From a checkpoint of a small transformer trained on Wikipedia.
Architecture: RMSNorm before each block, rotary positions, biases.
MLP neurons of a small language model. Each row is named by its layer, matrix (down: output weights) and neuron, and shows model dimensions 16-79. Each number is 50 + 12 x the weight over its row's rms, rounded and kept within 0 to 99. A neuron's up and down rows have the sign that makes its largest values positive.
After each neuron's rows is what it responds to, as a language model described it from the Wikipedia text at the highest values.

L6.down420:44 31 59 51 38 52 41 32 58 62 54 53 23 55 53 36 44 57 68 43 44 77 51 61 39 41 81 52 45 59 42 45 37 45 58 51 51 58 68 52 33 53 76 45 51 49 51 50 49 31 52 36 56 38 61 42 47 46 47 65 24 69 56 48
Word-initial subword fragments. First piece of a word split into several tokens, often a single capital letter starting infobox or list labels (G of GNIS, C of Canton, S of Services), or p in "poverty line".

L6.down461:45 62 52 54 44 42 41 57 34 46 50 32 39 47 51 50 44 66 69 55 69 44 40 45 44 65 70 59 44 21 57 45 61 42 64 34 54 45 52 61 45 62 47 60 54 59 48 60 23 34 54 42 76 65 24 70 44 38 28 28 63 52 55 52
Verb-start fragments after auxiliaries. First word-piece of a split verb or adjective right after an auxiliary such as was, is, be or been, for example ab in was able, col in had been collected, con in was conducted.

L8.down542:39 69 32 53 62 54 49 76 72 52 49 38 49 43 08 30 51 56 51 59 36 77 29 44 64 56 33 54 37 50 59 30 24 54 30 74 39 62 46 26 36 48 40 62 29 64 36 52 42 64 51 51 58 69 70 51 39 49 61 57 54 61 34 66
Word-initial W letter. Fires on a lone first-letter piece, mostly W or w, also r, L, R, split from the rest of its word, in titles, names and prose, as in W|orries, w|oman, W|alker.

L7.down579:56 48 58 27 64 29 56 37 42 41 60 71 51 21 64 34 47 49 48 44 47 35 64 42 32 56 40 68 36 37 63 36 62 34 54 51 71 48 57 52 41 65 31 46 49 48 43 45 46 38 57 35 49 46 48 54 22 42 50 50 55 33 53 58
Mid-word fragments. Second or middle sub-word pieces of split words, such as w-inning, t-akes, C-anc-er, outb-re-ak, plus short verbs right after "to" (take, run, mute).

L6.down48:51 41 45 22 56 72 43 56 50 40 45 38 46 47 39 63 44 46 54 51 55 47 44 59 31 54 54 39 53 59 65 48 39 43 56 51 76 59 32 30 34 48 52 29 35 36 30 54 59 42 50 42 50 25 50 45 41 25 47 42 40 44 57 50
Split verb beginnings. Early or middle pieces of verbs split into several tokens, often after a subject or which, e.g. beg(ins), re(jected), enc(our)aged, evac(u)ated.

L7.down587:46 45 49 47 51 40 30 53 44 44 55 29 59 74 45 48 46 48 49 45 38 34 43 67 61 49 26 44 43 58 47 38 28 43 52 55 32 64 60 47 38 56 56 56 45 51 56 59 66 68 61 72 30 34 57 65 50 50 54 48 74 46 32 29
Word-initial fragment W. First piece of a word split into subwords, above all capital W starting Website in infobox lines after a dash; also Water, Watch, woman.

L6.down482:44 52 43 69 35 53 38 40 30 60 65 42 51 41 70 44 41 39 51 27 35 71 38 69 39 29 40 33 67 41 49 57 53 62 52 54 43 37 58 55 39 45 20 47 42 65 59 57 27 63 49 70 37 56 60 53 74 68 44 48 52 49 59 51
Infobox field-name endings. Final pieces of field names in infobox lines and table headers just before a colon or pipe, e.g. FIPS code, Synonyms, Length.

L8.down482:43 57 44 50 43 61 53 42 53 64 48 64 55 67 55 38 40 78 59 57 58 32 63 90 43 57 50 55 50 41 69 47 56 47 43 49 61 38 41 66 63 71 54 50 52 59 44 11 49 40 61 45 75 36 54 58 56 72 57 36 46 35 40 62
Main verb after subject. Fires on the verb right after its subject, mostly has/had/have after nouns or which/that (that line has, which has a capacity), plus verb stems like add, rent, support.

L8.down427:43 69 47 39 51 48 50 42 60 45 34 53 39 48 34 41 67 55 42 44 65 30 30 42 50 34 32 26 22 55 41 41 62 30 41 41 43 43 40 48 43 53 46 59 56 42 64 42 54 47 52 55 50 67 53 35 53 41 35 48 74 55 52 36
Short word-start fragments. Short tokens that start a longer word, such as Ar in Arm, Her in Herb and the in theft, plus possessives and determiners like its, his, the, 's before a noun.

L8.down15:57 42 45 42 45 46 54 68 56 47 61 55 40 56 46 40 42 40 54 52 44 68 52 49 46 55 55 44 64 38 35 55 42 36 19 36 56 45 77 21 96 41 44 48 37 47 72 39 47 56 46 51 41 64 49 61 31 38 50 61 50 45 67 71
Single-letter word fragments. Single-letter tokens near the start of a word split into pieces, mostly p or s, as in p-s-ychic, the-s-is, p-apers, ph-r-ase.

L6.down3:49 56 26 55 42 52 29 52 45 50 35 49 40 74 38 66 59 49 45 61 39 52 43 24 56 32 36 37 60 48 39 50 24 40 58 32 73 56 55 48 39 68 37 34 44 80 54 38 67 62 60 45 48 46 55 57 57 45 47 51 63 75 70 67
Predictable word-piece continuations. Early or middle pieces of split words whose ending is obvious (world-w-ide, sign-ific-ant, J-r., O-cc-upation), plus pipe separators and % in table header rows.

L7.down477:50 36 35 45 57 33 45 31 66 44 51 66 44 54 44 46 40 57 46 55 48 37 44 50 79 68 55 63 49 54 60 49 48 44 35 49 52 48 38 41 59 49 48 68 50 53 52 49 38 41 46 51 67 28 67 72 75 35 61 61 44 21 54 60
Date-introducing prepositions. Fires on prepositions like in, on, over that introduce a date, time or match, mostly in sports and biography narrative: "in March 2021", "On 8 August", "in a 3–1 win".

L6.down30:60 51 68 52 40 54 44 48 42 41 41 37 66 43 38 55 43 44 32 55 41 54 34 28 58 62 32 47 61 63 60 54 68 69 74 42 72 27 47 46 70 60 71 48 47 71 49 66 62 49 61 60 48 53 58 64 60 55 46 44 49 37 65 59
Leading digit of 2000s years. The first-digit token 2 of 21st-century years in dates, ranges and census lines (2001, 2020–2026); weaker on mid-word pieces (l-if-estyle, Sp-ouse, c-able).

L7.down601:36 37 43 53 55 47 64 57 47 68 29 50 46 43 37 57 47 40 30 63 58 49 59 40 40 38 58 37 57 47 51 63 40 25 44 52 53 44 54 61 76 70 50 17 36 39 42 56 63 43 42 59 55 41 51 54 49 46 35 42 51 30 36 65
Compound and possessive joiners. Tokens that bind a word to the next: hyphens in compounds (X-ray, T-cell, mezzo-soprano), possessive 's or ' (Earth's), and "in" after a noun or as a prefix (inhibits).

L7.down613:46 56 53 46 40 40 45 48 64 65 64 46 36 40 70 57 34 52 64 57 60 40 61 61 59 51 56 29 53 45 54 43 73 40 55 37 49 39 33 61 37 33 53 52 40 43 38 45 60 61 48 73 47 48 74 57 56 25 53 47 63 56 43 43
Sentence-initial participle stems. Verb and participle stems opening a clause, often split, as in F-ollow(ing), Pro-duced, Found(ed), written by, released.

L7.down86:41 62 63 48 64 64 53 49 28 58 61 31 44 44 49 36 56 28 30 58 50 54 37 53 35 37 43 47 44 56 46 56 32 45 50 64 55 41 53 48 26 68 76 34 41 28 45 50 58 52 50 39 50 68 47 51 47 40 69 23 49 61 45 54
Units after numbers. Word pieces that open a unit or a split word right after a number or punctuation, mostly in tables and infoboxes, such as sq, km, CE, and N in Note.

L6.down512:62 73 50 49 26 44 47 49 48 56 44 28 34 64 50 61 23 66 52 59 46 51 45 44 47 50 46 51 63 58 62 56 46 35 42 41 40 32 31 69 47 59 59 53 33 55 66 59 46 58 71 58 35 53 37 53 30 53 25 54 67 79 56 64
Start of verb after to/modal. First word-piece of a bare-infinitive verb split into fragments, right after to, can, would or did not, e.g. to g|et, to re|verse, can o|ptionally.

L8.down63:47 34 51 46 52 27 58 45 51 42 24 56 41 63 61 71 42 47 57 18 45 50 58 55 63 76 58 66 37 49 63 37 62 64 54 82 59 36 53 66 48 53 51 38 53 48 59 22 57 74 50 36 48 55 38 45 59 54 46 39 41 52 62 43
Verb onset in predicates. Main-verb pieces right after to, was, or a subject, often a split verb's first fragment (m in maintain, merged) or ending (stolen), or released, held.

L8.down527:54 81 53 54 42 48 36 61 57 62 49 46 71 40 51 39 56 45 45 39 50 39 60 38 38 43 57 30 50 58 73 35 51 64 56 53 51 65 36 61 50 48 77 33 55 62 58 77 53 63 58 20 56 47 61 63 39 48 47 53 53 35 57 51
Table gaps and fragments. Blank cells after "Total votes |" or "Turnout |" in election tables, split accented-letter bytes in foreign names (Vi·as), and mid-number digits.

L8.down104:55 28 43 48 44 30 38 40 50 55 77 35 60 39 53 41 46 62 50 53 63 40 55 44 40 55 43 72 14 62 45 50 61 68 39 55 53 42 43 48 62 41 44 52 47 63 42 50 68 45 43 37 50 51 34 40 74 20 56 56 39 54 46 66
Preposition before dates. Prepositions like in, since, from, until that introduce a year or month, e.g. "moved to Hollywood in 1955", "In February 2025", "since 1975", plus commas inside dates.

L6.down102:51 64 36 40 61 73 59 55 56 64 45 45 51 65 80 46 46 64 39 62 44 65 42 41 49 45 68 39 25 41 43 31 65 31 62 25 35 37 41 50 51 56 65 54 60 35 40 46 59 36 25 66 54 65 35 59 52 57 33 77 44 43 54 61
Main-verb completion after subject. The final piece of a main verb right after its subject, mostly speech or report verbs before a that-clause or object, such as stated, told, wrote, found, claimed.

L6.down434:49 47 51 59 53 54 29 58 36 47 56 41 37 45 45 56 42 40 47 66 42 35 46 49 51 61 51 47 47 44 49 72 58 24 47 33 36 54 34 40 51 72 21 59 30 47 77 51 56 49 64 64 60 50 44 53 59 54 58 61 33 47 64 53
Superlative and ordinal modifiers. Superlative, ordinal and ranking words after "the", often word pieces like larg(est), earli(est), first, third, south, new.

L8.down174:38 56 72 33 51 51 51 46 62 39 38 65 62 58 58 57 58 47 55 35 38 72 25 26 57 62 47 57 46 46 70 44 41 62 37 56 40 29 63 53 56 44 38 42 44 35 67 73 37 46 53 39 41 50 62 46 28 42 61 47 54 32 74 41
Unit abbreviations after numbers. Word pieces inside abbreviated units or numbers following a quantity, e.g. the q of sq mi, n of nmi, p.m. periods; also scattered mid-word fragments.

L6.down365:39 51 48 52 68 45 61 46 48 43 65 58 69 46 48 54 57 80 56 63 51 54 68 57 39 69 40 54 54 53 57 52 64 50 31 74 53 38 49 41 47 35 39 79 50 31 41 61 51 44 54 23 40 58 55 43 63 80 37 55 50 50 78 63
Noun-linking prepositions and possessives. Linking words after a noun that introduce its complement, mainly "on", "of", "into" and possessive 's, as in "inscriptions on", "show's", "losses of".

L7.down390:22 41 52 55 34 62 57 76 32 35 50 62 40 30 39 72 57 67 55 58 35 51 44 66 53 61 61 62 61 44 42 46 49 33 70 64 48 55 50 39 32 51 62 45 45 65 34 50 61 70 60 37 44 49 38 65 64 40 57 44 46 29 79 70
Abbreviation second fragment. Short word pieces right after an initial letter, mostly the tail of abbreviations before a period (Mr., Jr., vs.), plus other split word-starts (ag-g-regate, F-ol-k, P-ur-due).

L7.down227:67 40 46 45 48 23 34 54 38 35 51 36 46 60 62 41 18 58 46 61 75 47 32 55 61 46 40 45 55 51 55 81 38 36 47 56 56 57 31 39 46 65 19 51 48 52 59 46 39 56 63 56 33 63 63 60 42 37 52 52 72 72 56 60
Mid-word fragments, esp. adjectives. Word pieces continuing a split word, often in lists or tables: F-our-th, Y-oung, old-est, larg-er, c-our-se, unev-en.

L8.down163:55 46 40 43 70 58 57 74 50 42 53 61 49 53 46 20 48 50 49 46 58 48 56 42 50 30 53 42 66 70 46 52 60 41 49 42 45 60 41 40 94 44 54 39 69 51 67 56 40 37 63 58 35 52 65 39 67 34 56 36 52 50 78 58
Prenominal modifier completion. Final tokens of adjectives or determiners placed before a noun, often word endings, e.g. dy-ing mosquito, intent-ional reference, threaten-ed parrot.

L8.down238:48 61 49 52 36 48 43 55 53 32 48 57 54 51 42 35 62 33 59 43 51 48 36 68 65 48 61 66 52 61 40 48 48 40 67 48 57 39 55 58 52 66 47 32 46 59 49 25 36 41 23 43 61 61 37 42 26 55 66 53 47 42 25 46
Word-initial "c" fragment. Fires on a lone word-initial "c" (sometimes "m") split off from the rest of a lowercase word, as in c|ab, c|hestnut, c|ricketer, m|antle.

L6.down364:27 44 46 53 42 50 45 45 45 42 67 59 52 58 57 45 41 42 60 52 48 77 40 15 41 45 65 61 62 62 51 45 49 34 47 46 22 40 55 50 20 33 56 49 58 33 46 60 50 55 59 46 33 36 43 34 57 58 35 40 28 72 66 47
Number unit and decimal endings. Word pieces that complete a number's unit or fractional part in data text, e.g. W in coordinates, decimals after a point (65.60), cm, CE, p.m.

L8.down388:48 35 47 52 64 43 60 33 40 45 47 45 62 36 54 21 50 72 46 58 53 46 51 51 54 57 64 44 50 50 23 60 56 31 43 51 60 44 58 39 53 52 46 57 48 54 39 31 58 70 93 31 54 53 51 54 44 66 29 64 48 39 52 47
Postnominal participle modifiers. Past participles that directly follow a noun and start a reduced relative clause, usually followed by by or in, such as found, written, made.

L7.down28:50 58 32 35 32 39 58 46 57 55 44 48 64 61 65 56 41 41 45 57 58 57 26 42 64 30 45 47 35 51 50 62 63 57 48 56 38 40 54 50 64 51 51 46 64 57 50 51 64 65 43 43 47 42 52 89 50 43 49 34 38 32 46 29
Year-initial digit 2. Mainly the leading "2" of 21st-century years split into pieces (2|010, 2|004, 2|020), plus mid-word fragments like acc-ol-ades, ac-adem-ic, In-formation.

L6.down430:38 45 48 40 58 41 62 34 57 69 52 51 57 55 58 48 38 64 55 51 42 34 54 40 48 63 41 53 48 72 55 47 41 65 29 43 48 46 55 55 77 65 45 69 49 61 52 38 33 18 45 35 45 27 55 58 60 38 51 41 56 47 61 51
Clause-opening "In"/"On". The preposition in/In (sometimes On, Since) opening a sentence, paragraph or post-comma phrase, usually before a date: "In 2015", "On 15 December"; also word-initial in- (insurance, injury).

L7.down621:45 32 62 54 63 64 49 52 62 54 54 38 73 50 47 41 46 46 53 40 50 42 63 63 61 64 47 42 47 45 62 43 52 46 48 46 57 58 68 38 69 45 47 47 33 49 26 42 37 68 43 58 76 45 42 54 37 34 40 72 42 54 67 62
Possessive or auxiliary after subject. Token right after a subject noun phrase that starts the predicate: possessive 's apostrophes and auxiliaries had, has, have, as in "the town had", "Georgia's".

L8.down533:49 57 58 39 48 46 49 58 63 49 71 64 59 78 55 53 39 62 56 34 35 46 60 47 53 69 39 28 53 43 52 40 45 48 45 44 52 45 54 31 83 30 71 57 60 57 66 55 77 37 41 44 53 44 43 67 53 42 60 47 55 24 67 79
Year-initial digit "2". The leading "2" of 2000s–2020s years split off from the rest (May 2008, in 2021), plus occasional word-initial fragments like f(ootage), disc(over).

L8.down197:72 64 59 66 37 35 31 42 31 37 36 45 44 55 37 58 46 35 35 54 62 49 36 32 39 53 70 48 55 24 56 45 35 43 62 54 54 54 52 51 99 42 47 58 37 29 42 50 45 47 47 65 52 70 50 59 51 57 31 32 33 35 23 45
Score separators before digits. Spaces, dashes, dots and brackets that come just before a number in sports scores and stats tables, such as 3–1, | 1 |, (0).